From a checkpoint of a small transformer trained on Wikipedia: LayerNorm before each block, tied embeddings.
MLP neurons of a small language model. Each row is named by its layer, matrix (up: input weights; down: output weights) and neuron, and shows model dimensions 0-255. Each number is 500 + 25 x the weight over its row's rms, rounded and kept within 0 to 999. Numbers have three digits each.
Before each neuron's rows, "fires in" lists the words (lower case) most often at its 100 highest values on Wikipedia text that the model never trained on. A number after a token or word is its count.

fires in: "with" 75, "on" 8, "without" 5, "within" 4
L8.up311:474513507496533487509529445508518529521468528516503498500456518470558464497489531526521562512471488514466524509507503478523511480538455508475499520537516534558520548500493463513495500503518530545494500507500552495495531519485511511526521485475506583554533535482514547478502487453514492500483475496495488504465495513477489501508499509529493516471520504528505499534489534473467498487557487544499486518502527499480487479517497531519510496481524503452499480500521473468475533488496510494496529503494472472512479514489481525469550479498506526464490500537472491466536490475476535479542523491488492524482499478496453499485499521487489517491532512455493512480508524498493455477518530461534468508525529480529437520522536490482497510482520493465532506493505583507537485485484537
L8.down311:494459485508483498513528489509504522473494499481522524481524501542453522536509506457512478502563443493522534467509485493485486429498557515495512500502489542498484516497496484525457471491446475458504506477470475538480556474495513498508493498522494459450483483484551444509512486490500499493473469506493459508482480507510482525485503524508515512510548480538468496477512479500511523507459487461489506452502493432476473481512496470529492506474508549524499492521529534491537521504528551486494538524486494507467518572489489479537517483563504500503489492498482494494459497494492453511486490510521474496485494529506517458525524521489504496487479536525488495534503491529531501511446510539482536507502480505498500497476480543497473524496445536538510486501510496520557516477519510

fires in: "of" 37, "at" 18, "on" 12
L8.up489:473573493530503518492542495497471548517485497485529498519473502502470493481484495491476511515489499482500491467500452542468467475477511494475505492496507481483521521489481473493482516516521519520488505495485497497533512478496525530487527487499480525507521508486483530500499500486517511446513477527491488501510457530487519477495541474502463503496469498531501518546477473480502512518478508504512507484486486468488469490498494444475474483554478491516517506540492522476494538536520467467516495480529484510450491469457513568539460467505531491498511467488507486554478459450461501502496439501518513524492465499469519481474549517507485472508477513510506523471515518479543470509506544545481499465559498502474526506566461540596507517502521506479494478444483511475509486493497501
L8.down489:506478532452511512475498525474493481539491505536542502456528534495527506457505505485488499489495506505507479486501537473493502489480492551489506464505481470517538483528499515551463491484524518506486489500553472507495491535490509518496497493486513492517543480473518491511473509522487485538488496464513488513504498482514511478493458509556523484494555475471503456484526494532468445492459518491496451510500493482532493491533516513484481481533464520511513492487516464507556467506559498506507492474486506494556525469491495481485511507553486517493550565488492486548495506532466537456512503506469476489497491511516547441481440500551513472463508514545540493499501524486507493524505457529492509520512483457507510479467549521500483500479481497516504484554479521498527530457538533

fires in: "as" 66, "made" 8, "make" 6, "making" 4
L4.up697:522457526499577490489502532504486488477517527487491476516554486522524484518497504479526542478476462508497533508544458541495508552520508517494529504499540496502514576514512472472507534496501485487490497508509499506473520476482500467500510422501490487489536530450478494531516518544467484444471481518501491482529512463499507522471457506503504518488492492490482492504495528453516460514503462475507524500493504492459512489516536487503537489521475516510474456525488480426532460503481492511478511500492506515529471493508502491475480440519539490525507472483506506514536523474489501517493502530522497501531478536542451502487510474517513532473504473523465531522519498498555480482486485450519513513515461514487474468505507502461484523499524461482521535482478463456497450522479512
L4.down697:474453491506488467469452520491509489455515489472532467488486472492467474512484507514524526495496513479555496517535474507482465542506491515485475503498510527450541476493495519476529497539492477504514463511455512526482510515471519492508500488531503449449529494476460509521490530489492527490446525496520485494526459527505522510481502516495510517511504502508532521544510508547520528512518474485494493538508495497477472521543527480451501521480465562506478498460452480520510485482460485503501499500493525495508467472543537534498477518489515529467540491458511551499545462486501475492502522487449502525491498486476539501517521524532514506527462482516450487493480469523511475488448477518481517537500491511485512514490478499462519450513517482515463483568497452483542468461500500

fires in: "ft" 12, "right" 11, "old" 10, "eight" 7, "left" 7, "east" 6
L4.up736:496512486509478506519522458478480530460491495506517481493496530497511513543484528490504545510500489463489546502536521485496531511508507478493537510469476501519516482477510490474489501517516504510440505482510465514513495510528506510507492473520529557507489517478524483463485490540526510447449463509451522468498493509536517494535467521438522459513476536502517503467502494492464512560496530525509510470483506494503479514515479535516490499508517491519512480504493561488506503532545483492478515520514534493477505522516541484521507493526511457557506541529492455522488524507458535481503493488479476455447495532497515487532513485516482514544472501487459467534544457534482529478526525500493427510500490470463483453457465509516489491523519514528433513485510476492538487532503492
L4.down736:479528511511481479510489455483545518518511494496464506517509504535490485469475500473530549515509479478472541481504466470525536484523527447531464499490532546492507483494483502479519487514488489523506514490538500470484488500524506533511503495509490521508477462500484466487478495520531487434543464459512490485520474520524493552514501525463555518502481476496499480474470495482508517521506470507489507498484545537531500492514485502491480512504509486489483472511503533476520471475518489498516483509507552497523540518490506471524510540510508507459493501462552475549492491497512501473450517535487434555558477502465476482507482490472516526479478484484493541531501492495471532516590481526521531473542528492543533467558547499505514467477488478486489483481498477508509473525501463

fires in: "it" 31, "he" 26, "health" 7, "height" 4
L8.up705:490493516506459464480491526553486532525499526471494487450469537505529524496495481499495470506484513493448454486449518528512510516504477509531450506537526501500519533543479480503483436555514508488473571476521515488500490504532467479518471520462466491481496492514501529507480515500473482476491491482524494514482502503506466529490499482524507515545505481518466475475515471500502491468513516483481542522496520486478474525488517493461506510496480439512439505486483529524529509509475518450447460491526487479510499514498528509504486489459511471487508539496525512522525495520508476493479511510491492474540469517540472499531481523544480535549550502513468503518480526509502486509492492533525515490512434545467507466537494486506522445460468496532555510531475497491493538498508487
L8.down705:501452485482519488546519481528488479506519524483465474486478460495531534511486534479528499500556466465514514484511493511495499500493516520489482471498481471516460486503531468476467497523511524495526541474508516476517508478509509519512505533503537492488457477492511554478477502450476499534472467464511476521494520489538481463512488524502522503461447489535497485479509448560502500492479513519484523492454488504470477494490440436497491522524514458506459496507508513521496500457513504454489514524538566546518497547510499488502483493532499497544540492481492547459542460499480488445514530532557483489468504528506500528490511526504496521537519521515458502493469486475488505500510479501469477475498526511479515488488464510467488472458501493501501519517543556510532495524499473

fires in: "an" 64, "annual" 8, "any" 7
L10.up926:528470472459477527481475488529481513455456508521524479474499463465496479492531522468518469481491545513516476492551515457505499537509503525477496505461461462505465535497491444499504463512463515507505565511529526483537494488504534495499483472530490539511535486531529504520512495514513489520465508518499523467483524515518493511503480523544548518473494504485484522529480494498460470501503497490494508491492469486486549480475509524500478503548496501508511518521520489508513513505501518472484445502532548494522505520499488447550548492439525464480456438515498446490543493500484524513534486493527465524540473536497503512468495507514527490493480514499500525479473513491514508489492525502469483524522486484510479486505510510515460523456557518521438517497484518493478439505454510
L10.down926:501494492452507489492538495498514505502475479480529536468449500496441505499475498548539520531512530519528518444564520452532484507475534513499483482531467473477467521486525527519533496462496519498453503451472522519457495499503492485497519502504517558515544489481498492505481491535492487509467547517498481542498517472559515489520546495503492511499512480524481519492487475499521491511507480523433502509490481503536514509572483523484465446490537477517487468531477494475518500491502516520506490466538532515502522518496495492521474517509483525484517494505483479532539497484512538480512522485514496502496529543470476488486551517516529473513525490514495520498531464526529485523531516511505482559552509464520477443469484507517471468476485480488463533522510509456499489524470505

fires in: "of" 58, "stephen" 5, "archaeological" 4
L5.up92:494498543514508486474501480508548492508490493536550532503535527514502503500502496448506514496525491465480500506531505514496435478480527484520501516531495443529527479478502477474454429530515477480521546504528516509494531508483483537465516488482463502504486497503492520489515487471560507531528488519510452519518489477487523503512503530487530458484444486540517492523534463517499510521488509490443501520517513503520503501528526472521465473533458497502502520509451506494507514543488522489483498509536475496469486488506470513545498523510488507492431509482496461463502474500452514474495504510514485516503522461500486491485508494504494479481489491410534486501569546528479497481478550501511537458505498462485467469530490530526500510480516511545452498510522521517506505496513536
L5.down92:532505505490471513490470481516526445529524499504503542487490513490484489527509488545482534526482521510489501468472477479490525446446495489487511548465492522491494518475530501568549506467465479515484507502545524508513494517518534511522531517457484529470539455489471552510496511495513483491486519500495462531524527493480533517465501478460522541486497503535477534481498506484525474457516506501539548502487498509479521476558456513473547513467494509526527557548508477492525482501483454462517478512501473489503513502507522502489527509497524505453503541525457512503509493507461499473499488474485513519515523523473531486497488521505486527504518500536498511554536454495512443546505522504508517499474494542462513491472525514508509520547488464560488473486482476490506530476509519

fires in: "an" 17, "first" 8, "right" 7, "age" 7, "any" 6, "ft" 5
L8.up207:542491502492469432461485479515551507471497501532476462513455511478496473510491493522529494493483538483506502488519492505512487511491508484518485481499523492506478497496500493494444491444464488476542502502487517450475530480481506533530471466504521503512504501532494500493479489525497472491526506496441524522467530465524490504501466455499499446497467477511496529496432469469491485514522528537465514531479512490499526479526474495505468509500475471514513493498533493512500559468534525486519494534492538494501523519524530459501474514489496467500490493459486470488503553491461510501494515526523499556548473451538511560495470514482467474509487436500501440486558446514526500497484507478475504528506478480505497499506488501518467472451541455500466492509494530485484507502527506
L8.down207:478534489508497512503506498553494551519490505485428532539507511467516505508473490495508493540483512504547509500480515477584543464498519502531487504487475469450460465539492469463460480500498494521487541512506482509492528488499522541498539501487530508544482504485488476492523497531448518517501430504494533449482498518493486529491541508505498494496469526522478477474498482530477501508507485482474469491495502450496463506477488494469550535515535512472486501550459476516521506561471516521547515556520490529470490487541448477500495519507486501519440521486523500515525497497508461508493534505485456478518482522480495513492446504504520495450512518498470489507500501471536483479512503528550508509489493480498533501472531512485505502539524488526472528498513490485494469521480479

fires in: "to" 31, "reached" 11, "revealed" 6, "reach" 4
L3.up672:459533518501477496495479501485459567513518522517488475529498521466498486515520526507507516464495491501537521529502487480484491504481493518434463529464508464501490521473477490447478514497478488537536529494519496480497477471532499500479488492487500494515485491492533485481495512536504520471499516554495490525579473496500508531509498509525478510515519473439480496471535477515508471531509510501492496486476520505485505496515527512456527515475468484453522487534497523439436464496524483491464504491514517524478504501493507514514557509497491509469515449492547493518509503469524463509468481502506501471492540506502502479505526434487493475481490506519517533461495487531455499523523511529481494480547547469477431495542502461474483520490432498465451509507512540495485492491535476
L3.down672:535544536473495493502532485539468461459512534492506535491475475499494534480514522504506495517449499492480508517490479473502455478505517515519461520524508482516506486493502516486506484463507540496499511495500497468524523481509531535507490498502559464543507453527540502480517459531464508468496515488498521533534502520494462523536504512542516503505509457486498491517501478449463567497483514538512531477480540473526492486518536510514483504537476501536501561501513493464510559468449486513491481506478497541515486475488512472506469496489524502483499505545477466472505470519510517508523501507485520529474494502489544525457486473482493480488454548513433551511539497504484532504489506478505494547497535507509485537517502498499422480508504484534520461462487513488461534506502518

fires in: "of" 47, "2009" 4
L10.up351:498477488525512494522524469521475480482497512503525509538517505522473428469500469477468490508526519470497477530486459502494484486447480494544503500541522461498498502458475474491472508501469499513523463508503486521479526514496461503492491469496516487506526505502506498466509482488484483506560489500516470498496557491496506569509537481510510518463488483488475517519475511482506468514523514554468470494478507513501489479516497457523513484503423501453455477487465523499490460551510496526480466490489511534469514498500545489525493475535539505504510487513485477485533523480500523481476517501504472520519463505535497473503485485508490533541540507490502488491538509549460530519511513518489545496497519470481527471498445422502494478558483442528508504505535509463488504556537503
L10.down351:495492434510468464490502455503480527508490489490505479487526501530492513501468484493466502505516472485504496508449505455482459463531546495500485488477521500444511492468521508537455538427528490552471467515512515514504478498499459520517448495489495523521480488483467500485524496513526489508459502479485503449493509516477476470529451517540483463515462505495530509461525518489507501510459491516476496464467532478498489509514511466507480482532542519512524493533477548482504493468506499440474485495516464457496509516478511560519533555499492492520519518496485507469494498542470501516478502474514467494524542538460497493504512491505554510468498537530534507552466471485488474483529516510520497519539519545491505497516510530551477512473485499499502514495487508482475519505448478

fires in: "that" 24, "most" 11, "made" 11, "more" 9, "very" 6, "making" 4
L7.up922:530491523465432510530477490482487473481540515531498501528505457493504506446536482488507468493481508484472499506478537538472516517480544490422508481505510518508483467502493513520533512482467414516498497536499507472498522515509508529532487470521495476504530506525504501537550470482535493450505517515484513454506517517523506486541463477476488464492477489504491469537462521496520513461490503542514507528469468482506504474538471530545489522496457495501434536510512505482526497471519486519489528510512489535508528448537503496517504523482474509527535466477490547518498498527494473498504488482486507508485445477496497522456492468488513523490493541491469483527468477457520514469517502498528530467492454489509445483509520510522490493522490524496497466490470495524462509540519521
L7.down922:523487517468504542486506483528463462465513483494499522471474524521499543537492455550541513513481456510505495480462529509487506476534531486491478480562505491511480483501533433539500504483503501488474533512515528488512543543495498484517465460497487555503474487557483503449519500489476532526471515502498504543473540513493537527491525471494513479481498514499510523505514499505497545504533514512524483507532528478465514505492494495503507485467468475476508508523507535491518507520453510505548491466506474480476470531533454510461526525494467463460492523494473498548531515503496563465511438482496478509531487519486489479505479502487514521473460499508520437510472466552457500501502505479469508511510541542500527453498493497483480507535493502544503494516514457513496483495503476

fires in: "states" 37, "australia" 10, "africa" 8, "african" 8, "ukraine" 7
L4.up526:468508437525499499517456491496525499507467507546525493462508503483458526469525555518535498498473526516464508528470454430471501503511486500509512510504462520480521468508482472504468498522501504451455544498506503543495518471538537489511489514476493510514470520531514501462527491492488512504512508495485477505491480538452510551471502517567499519466513447491530509540522474475468472489463486464495451460509527538486495562484505510532510474494528512508506485497509500526515497511565522507524511515497546509510496486515456522510479481521535499488498537529504525488487478563496483454514519477505555504511474531482494499466522510502505508485503477495456467516548466492504488499529470460499478494534475505452517494482494507530488524498509485501492511526487473522558493511511520
L4.down526:469462518513498493496493510534455537513530515518510493483458476509548508502506526495561513455490484464485490505501527552517494489515527514524498489485487469509484507453458464524475500507459487495517524507521482521496500493508488479502519460494506502480462446532505534480485517516486547514497474537545470455495489518517454506491497477480563520492500481499474517552489517466524498427479508550505478492476480488471528483481515497466501512499527516506479522492492468517499506470488560524508570506479466512533498534524509464512513482492520472488546479493527521484495518465478519536490466523479518472507472506446498501495520501488520506522476499536499477514525506506521510584468510514497504541491528467453481482486488492448527492515518486461491486544503541491500466495541510